config = dict(
    d_model=384,
    head_dim=64,
    norm_eps=1e-05,
    qk_norm=False,
    attn_scale=0.125,
    bias='none',
    tie_embeddings=True,
    parallel_block=False,
    init_std_down=0.00385,
    grad_clip=2.0,
    decay_fraction=0.293,
    doc_mask=False,
    train_tokens=321700000,
)
MLP neurons of a small language model. Each row is named by its layer, matrix (up: input weights) and neuron, and shows model dimensions 0-127. Each number is 128 + 24 x the weight over its row's rms, rounded and kept within 0 to 255. Numbers have three digits each.
A block is one neuron, or neurons of one layer that tend to fire together. After each block is what it responds to, as a language model described it from the Wikipedia text at the highest values.

L11.up184:117094084141140109124128134165146138163094116121123143122076138139096084080142101126126105190124130144172134130124123125106116152156142139180138127168116128122131109121109121142069117126110132095102130178154118161103166141109154137104112110110157139100121141103163128156106079153142140149158135113140165148117150132119142129090132156118119118166157109170148155129100104122139139102097
L11.up455:053099144096160129093114121147119121147096117098103093148118136159150108111106128119149110153133118101144107106121119126103167161115130128089110173145164110084130139086112087155113113123116127108109128140147154156099200140121154121133140129181162142108130133139162145144148101126156116139116127106128143175145095106105074106118131161133105135155168107126139121111121122128160135117132
L11.up638:147117176108159120139093142108181125172144146115113122088094106160131093127096144186157100125135165127168145139114130122129165143088129130150137143117158112087122116111104081155076124132135146115134110128113135149122125088112132194106143129152161160129160173127142165129138088127100091168112159129133134155114116092146104133104110149107121106145131118139119157103129116086145098086116
L11.up870:095140159172155116149144121129125149144127154124165114114144106173103092131137140133157148143119122114166125121165166144136065147158083105104135155114140132088109116141121113171098107155118120132116137144111137143108147110107118135118113117139124168094149143109169150158123110103108126155129172143150137132128119082168108120096127174171118125119137153147135108128104120073121169148118
L11.up1083:098102098143166109132112151127133124163076141108116117151134119156121098104086116169133131185153110133148115121084115125149140128090150183113125151138103138090143119144124136140097127126112131093099107142118146170140170100131120128148106127140161113146143141157158124158130127155123156155150113128123112115095134128164104093071132101127114072169145104180137091140118127102177141117120
L11.up1134:147114160138134126133104109153145125123097142104169119096143102145115100127148148102109138152134164143107140104154091140123106147150145157121113154097084104129108119120117134110084094061099138122107131133133130170168117098101111157151114099150116158141139131093167147122116160124126087149155109102172164139181158130122154130091156131121153081140147138164118106120119146106121154154109
L11.up1370:110111195161119144146064141107150151127166118086154126110172097154097144158161118115125150135154161101106151118126119141153097144150127146147122140093138115066069138172107110135137113121162168117137125136149139135117161148091123130118114104143110174118139200142163115131097164198173096153180124156134140113096095149152097126090135166167135087178143144118112099109112136100137124139131
L11.up1403:110095174154139097108150128125116126108096130145115142117124146153108128129173147119144110167138134127148133111112151139148112149104186124135132123140132158127116144105130131131086124146110147121121129138135108160117150113155144137167108170152140137127087140129147087127145105144142106118131117101139097121166172095121120131113116143177116144088128114116127146154130160150126145170109
Responds to: Connector after names or dates. Function words right after a proper name or date, leading into a place or description: "born 1948 in", "Julie Roland is", "Toronto |".

L7.up537:087123118139187136161110132121153132095125137130142099168128122168117071131148095163142115145117095126130093122101151152136108144129130145139171133130141109113094137169131120125123079123114180105118121115138126167094197186111141130128125146120122168079084141180141127148147150136076104134136057128152093154146104163139095135120132144110138134184163139154129109109128123078097121130135
Responds to: Table cell separators. Pipe separators in Wikipedia tables, often after empty cells or numbers, plus semicolons; also "Website" in infobox lists and "married".

L11.up244:123116081139140126139130118109105118134140130125091104153087132135133105107099138109120119110111117135161109106115120132155145175103132204111096087117139129145114076122101134088104121102161159120141097145117132100148087156137128122113164124138110195103114115122104156099123142137105114137131144123143148103161100129089155167123162073113132132116130120135178159121109117153073116109144
L11.up418:128148076115152135147131131123104150142097112104127124135128099117151137118092120142119136162143103138124075125143126105101129156065156200116102113133141122121128122123118173118125117106151119107088151120113136067188128144155132132103123121136113145127135120150143132086113142111112135117108167154145137126113126173122118121102124089113124104160156182165131114118137113151104116129094
L11.up576:086132162120149145141164131131146120160115141132167155076103099092124134118126191099140129114150186113122151083164104139122103179112093119141143107101151138150112080159115123092133110071155162112116132073151115077140101129134153127125165131124105126171143084101121147121120103136161119123099123136160142125162107136124122121135131142087137104149138156119131136163145116082123147108151
L11.up831:129138083159162122124170098141121118137130126120125125116103118096149110051118188127162141142111133164160111094131115130168131141105105099116109137116122176111161097119088146059096140132130110078134157124126141132146090151115144135154158108113145179140130097097130138157092156130114150116096106150145126149157115115092136087103111087153123167140142147151179109157134147120120107120117
L11.up999:117113134144114140136162132104107117162148106130149135170138101111124148103121112117131136133123102089120144132129135130157153118072151194117110124151116135127112102140114145124128140080160130118129141070130138097167096147133130134147148130105166167161111123135114156089130095080136099094142185119151184129168095141119110146134111072130142099132139152140139115088134108140121132094095
L11.up1147:125137103110136157090096134102102136131114107133141145132118111116148129117096137133139114173125106114125131126175112122122131177029123151092150070132126142153135099125130122089090131103122142095066143132120115119126124157119135131125138089138124204161121118126134140088131137131133111151139157100148141109182139137104177152113123095136109148161130164169124140115154122124120135084114
L11.up1292:142112111127152127113127155114139142119124138122112115157105061138095147135087128100132153165147130121121148082110133129110146113076145190123088108177163127087148086116123103107140146113172161106107146103102136136138122091119154149135132125181166125157085132121123144096114132113159132112153136103123136123105119126101139147129104107108133113157133118135125117110124131122138157143094
L11.up1331:113122109157136152126099151131079143160126119120137098107126132156115112124088117108124098157132128132156144102107105106137094136102182133100114090130124110133124118139137146124094130106106123142068117148120112125108116165139152168114139117133126152130120106123145131061151148117108114118113102124136158121144143163126156132090132112106130092153130143117098103099113121145113109118121
Responds to: Formal organization-name tokens. Head nouns and linking prepositions inside multiword institution or office names, e.g. National Academy, State Executive Board, House of Representatives, Association in.

L6.up238:140142139122116156147094157117137117136104140118122132147148138143145131135108152100186132149133125151140141130158140110118104142106151114129123097140146079088115110126099144121110086083096162124079111156168129128124149133124176144067100096125124085135124147092157133124140142115179148142106137116184175106142142112139127073134151141148161129137165153137109104112163157149135153160126
L6.up267:093119107111148106112100126149120129137158150109143142136095117128102108070129137140123124139119169169140140157107132120128144128095116120109138110133117141071131127123111156114110127124147177059141143172108162177123135140121147117055091069110185125091146162105164131114139147131124151157142122098128171111121116145135124111077128123104119113152182122143142114061103111083102116134125
L6.up314:116115080164131081120161123157125127160125124120151116127077117163143116097118158185149074161140106122197107104120137134132106191134156142113134121119145139090137117134139139114108114134127149120089142130110111139109137098165158152125085155111162120173097135143107126118121089125129151146130110076140103117135157118143128073124128108127132168147116135128106097132118128122154178075127
L6.up498:117114144167156112109122148151121127157105133128130099140107066119090118103108155116140133157123140134156166116145121113139146133107149145155116120154083148111138129109138163117137119125120133122121149127133161164104184115164195177086097120148187158146132127156160119109134098127118110104120125112143153112135157109137111107128118083142124113162123121122104130085107116099164178148112
L6.up530:132106132115104129140113146115104140178153117110170143083114104113101122091135095123124097160145134115159113134110122119138128115140144160142125157148102098106121109164098112142080114133113153112117148147158128147140146096118156140142130163136136118130148140083122099127126139108155123185131144034105179133135114104166121135093089131132114073115152122176130116123115121144163119141118
L6.up572:152145143102115148163100161101121121144112125118171118124152133128122121096122143120118091141127104150124116106145141128166124194082159136119147147130130095129140119164092066097094102120100153129077103137135094148122147109100151143171128133122156117126145168106145166107122100130180130162137102056191150136062139105176156110133141116131156090091177155138105125118129145138135145144139
L6.up619:108114114147114115105138108136136146138176134114145134136083127163137101080112180150123097151112133101166139128121111133150116159101085106123159115129183112083159112116118126095095109147117164108132141158164157135109149103093143141100135070123131122130136137101133174121064126145154147173150116140130168153150142111145108097097166144129141148152172124143121144119107104105111177115123
L6.up713:164113145098142149086140131139096138109141126121120159125101118118113135102149121135145124164128189108113155115155148134160102100114085094123122097157145115075156123132127078119126097057107124097149099191124097181124158123155127159105122079178140126109116148068143102119118141141116130119135088140133181109126127132149147120108106156117129146111141120143145143095136116096146161160101
Responds to: Line-initial list dashes. Hyphen bullets starting lines in infobox-style data lists (after coordinates, "- 1988:", "- Fourth"), plus weaker hits on first word pieces after a subject, like earned, married, high(ly).

L7.up1216:060130130130143106103092132111119135140098152124102154128134093131130127075111108183126112157140131147147128087113117142097153152080161176136127148129186119098151121107103068121130148147117129088127142082130158126133177089134129146124135110125180119106146127108163133157133133160114159138176144128118147159089120139146115125092123151117144100165168134139124075077124107105135175131110
Responds to: Post-name connector tokens. Connector or punctuation right after a proper name or title ends, in cast lists, infoboxes and place descriptions: "as", "in", "(", closing quote, "/".

L11.up127:095110145121159130132165116147113083133141118115131067118117132153165121082126141163118120120141100091126139098156123112138118128091107106128113111137128126121105135170110185109131101062122136114080141095165148134112178120133116105116107114081157120129123137150095112123096180145167139141112091113151117142184118134116085145117107076143118130124138155171145116108130128136153153098128
L11.up179:137129141146175145133150119163136124106086142105162128131124114171131102080087098130130135142135107109160111123120082120116119128124114118150112114171130141102116091110115165146124087100108155102074119169157138161106137144116106118109112119091096153146138133138126115147117138156140143132119102107169153119154136148129111107112112125111142158151114171182133114114126128130131121134119
L11.up336:074101173140157134117132142146099104166068127106158140115129162175112063097111123132149129132132108137147136097156140111130127101117145090102113122149150190088136106162114136165087134115099131143135113169153179122102145115147132140112148116117109124120144133115162116144117155116195122153111143141159147134131156104100125116109125100148109148108138155171110108111123136164126145163114
L11.up347:129118073105099157126147098098168141136163158104143122155124139110101105112131145146135119178136119183123072123116116119134132133125090122144136130150115125101108143098097141089124106122124130149152147136180089115124163160096076172139143085134178139115117107090151132095085152110200121156152096130132127112096144147119136118106150140120123130130189154120095121108123115146114126125123
L11.up386:128132121145166149122146111183109105168122154115132103117110128098136115106128157107188120141129161125156127127132121132142150154105098099093098105133104111115101100119111112127145153102098176104115140148147148120110122152155157148086180098115116160120123105117139135148122131123104127127122058116134146168165138111137148115112167126135113149143152133174144123127113134095173117124128
L11.up1340:122114141165128132135117148140121139137127141110155133105095103123125127118096128099133118139142121120145141117130164123143102128117117102098130117166167100113104115159130154134103122100131151114075127177136157136116134125091127112103125101127137138129145156130103123148104108178187136133094100105142125129146079109138101084095115130155117165154107122181151147162094123117117104147086
L11.up1467:115119156092133148139105141087129160139113106108113081116135137198112129126095174149143102131167152134140126091148133117134082134103124094155128095143161134095116122143083102113133140095115164134133152139149138102116101114125147144101156118126114133132135140076133128066126157163179123180120113152148141123128101092123116108100104089111102162156134152086158127116128137134102110136136
L11.up1487:123137117145091124116137167152093137152132135093148129133131134148109111094106146120131109136146135151130108082115121138168156172130113126116120117133126127108108123143086136112149122123126103132084106132125110097100164136118129178134110133133156102109153154081140127124159147097216122130158133086195123160110095137144110126121159081081131131095193150148122134098098111108118108111126
Responds to: Infobox list and field delimiters. Bullets, pipes and colons that open the next entry in infoboxes and tables, like the dash before each year–team line under Senior career; weaker on linking words in biography prose (married to, played as).

L7.up19:147112120063103137100090135170149127101118191121128130099122138106158130101127116152124113156148158151140130099126114126144168145166125116115117123157150123104125144140096136103124080104096113115110104178130082111110110173148099144136114110141132155139157113111057094144150103135189156141128118117162101165116089135132159127134109109140144101099130116147139114133108120105104092126118
Responds to: Wikipedia boilerplate fragments. Middle word pieces of stock encyclopedic words (census, Ministry, Congress, County, count) and the "==" opening a section heading.

L6.up228:096113158120123149147140135109142119145120157111166127124129106142109086117106143128148094149171174104123084091161092091157124120123140142122121131125113107104110130146093090079133122133142142097117094102152095132130150110099178171128128140145122118150105128126150104104107091074137087150122082112171142150107149092103118114093148098146145085134174131125121130149164129131126167111116
L6.up230:106110149119129158139118141085147135142130152084152138139136106149113082140116153089143103163167170099119110072157106092178142131128133137156098146108110102118083132131084078078120104123130124099117110096151089115114135114105178165146119116136143126150109120109135137083102102099163078165139095101164140161110134072120113110092129112148141109114168122131114127136165131112127166117111
L6.up361:108118136134174108096160129145146118126167193124141136128112141072147076112127113109125170122118131139167122158144124130141123134060121124100131116055140143134145112135121181103120103126149183141075112139083157128163121134106100145112094106142086168146162135131119107105145145125142105155100064107144110149150145136126109149113150099151140082144097125171084118128096133108160128146113
L6.up649:104108149141129140163134139114136149146131157086181136097141101145115094137142135110134073151157155098142081090156113106151119106124146143111092113123114133094134110147091089100098100093140132087133085100153088113125120101135154153160139124147114118157098130108144121118114113101135106131140092096162159156110153106093132123105129135135140106104176120120130135134163140149143154127104
L6.up935:065144126111187129107116158130135132154164176120159156129124131114077127094090100103132175134141119132166105155104136090092169131120159144071111160128160123108094120102111174127110136139134154091121133118125170181137122113130162126094141062144157167102139137167149124120163138158124119165129173101102148143111072117140121155096125122167119131177117115144114116104109115099113090116120
L6.up1161:168102109109146129114115145119135122131132131112106142114163108182070117097123116127134127157138113118153115145130130085090152152128133134109108107128106136096137118110081116118110118162132133103133120130149075151118124120132186147107155106153166134110153156141102114157141138127096153157057142136122181136118143109187143144115135085152122130128164118150141105103110155123116111126133
L6.up1373:124108116154158117122124133155133137124150138086150109138081082169103129131135146095125100129123127103182134098102143139113129151136135157100135116119157127094132121108117167125089123101138149115112128153112119192097153135096156153066120129115166145093111148116128108146123110119123081126121122093147139140109128113142131135104089123111123163139120102120131141095081105114111116122146
L6.up1394:105128148141125150139165127122154129146115136094175138115134099144111095132130148105140104168155157099122073086144099093150127103118132143125114128110111145103117120140079099096109112103131136102137096102148098112137125094114170166135144126147116128130099130113180126089113114097157077140136089086167136169125139076111132105086142109167129099105172140121107132151154133130137157106106
Responds to: Word-start stems, esp. fund. Opening word pieces or stems of common nouns and adjectives, strongest on fund as in funding, funded, funds; also govern, progress, member.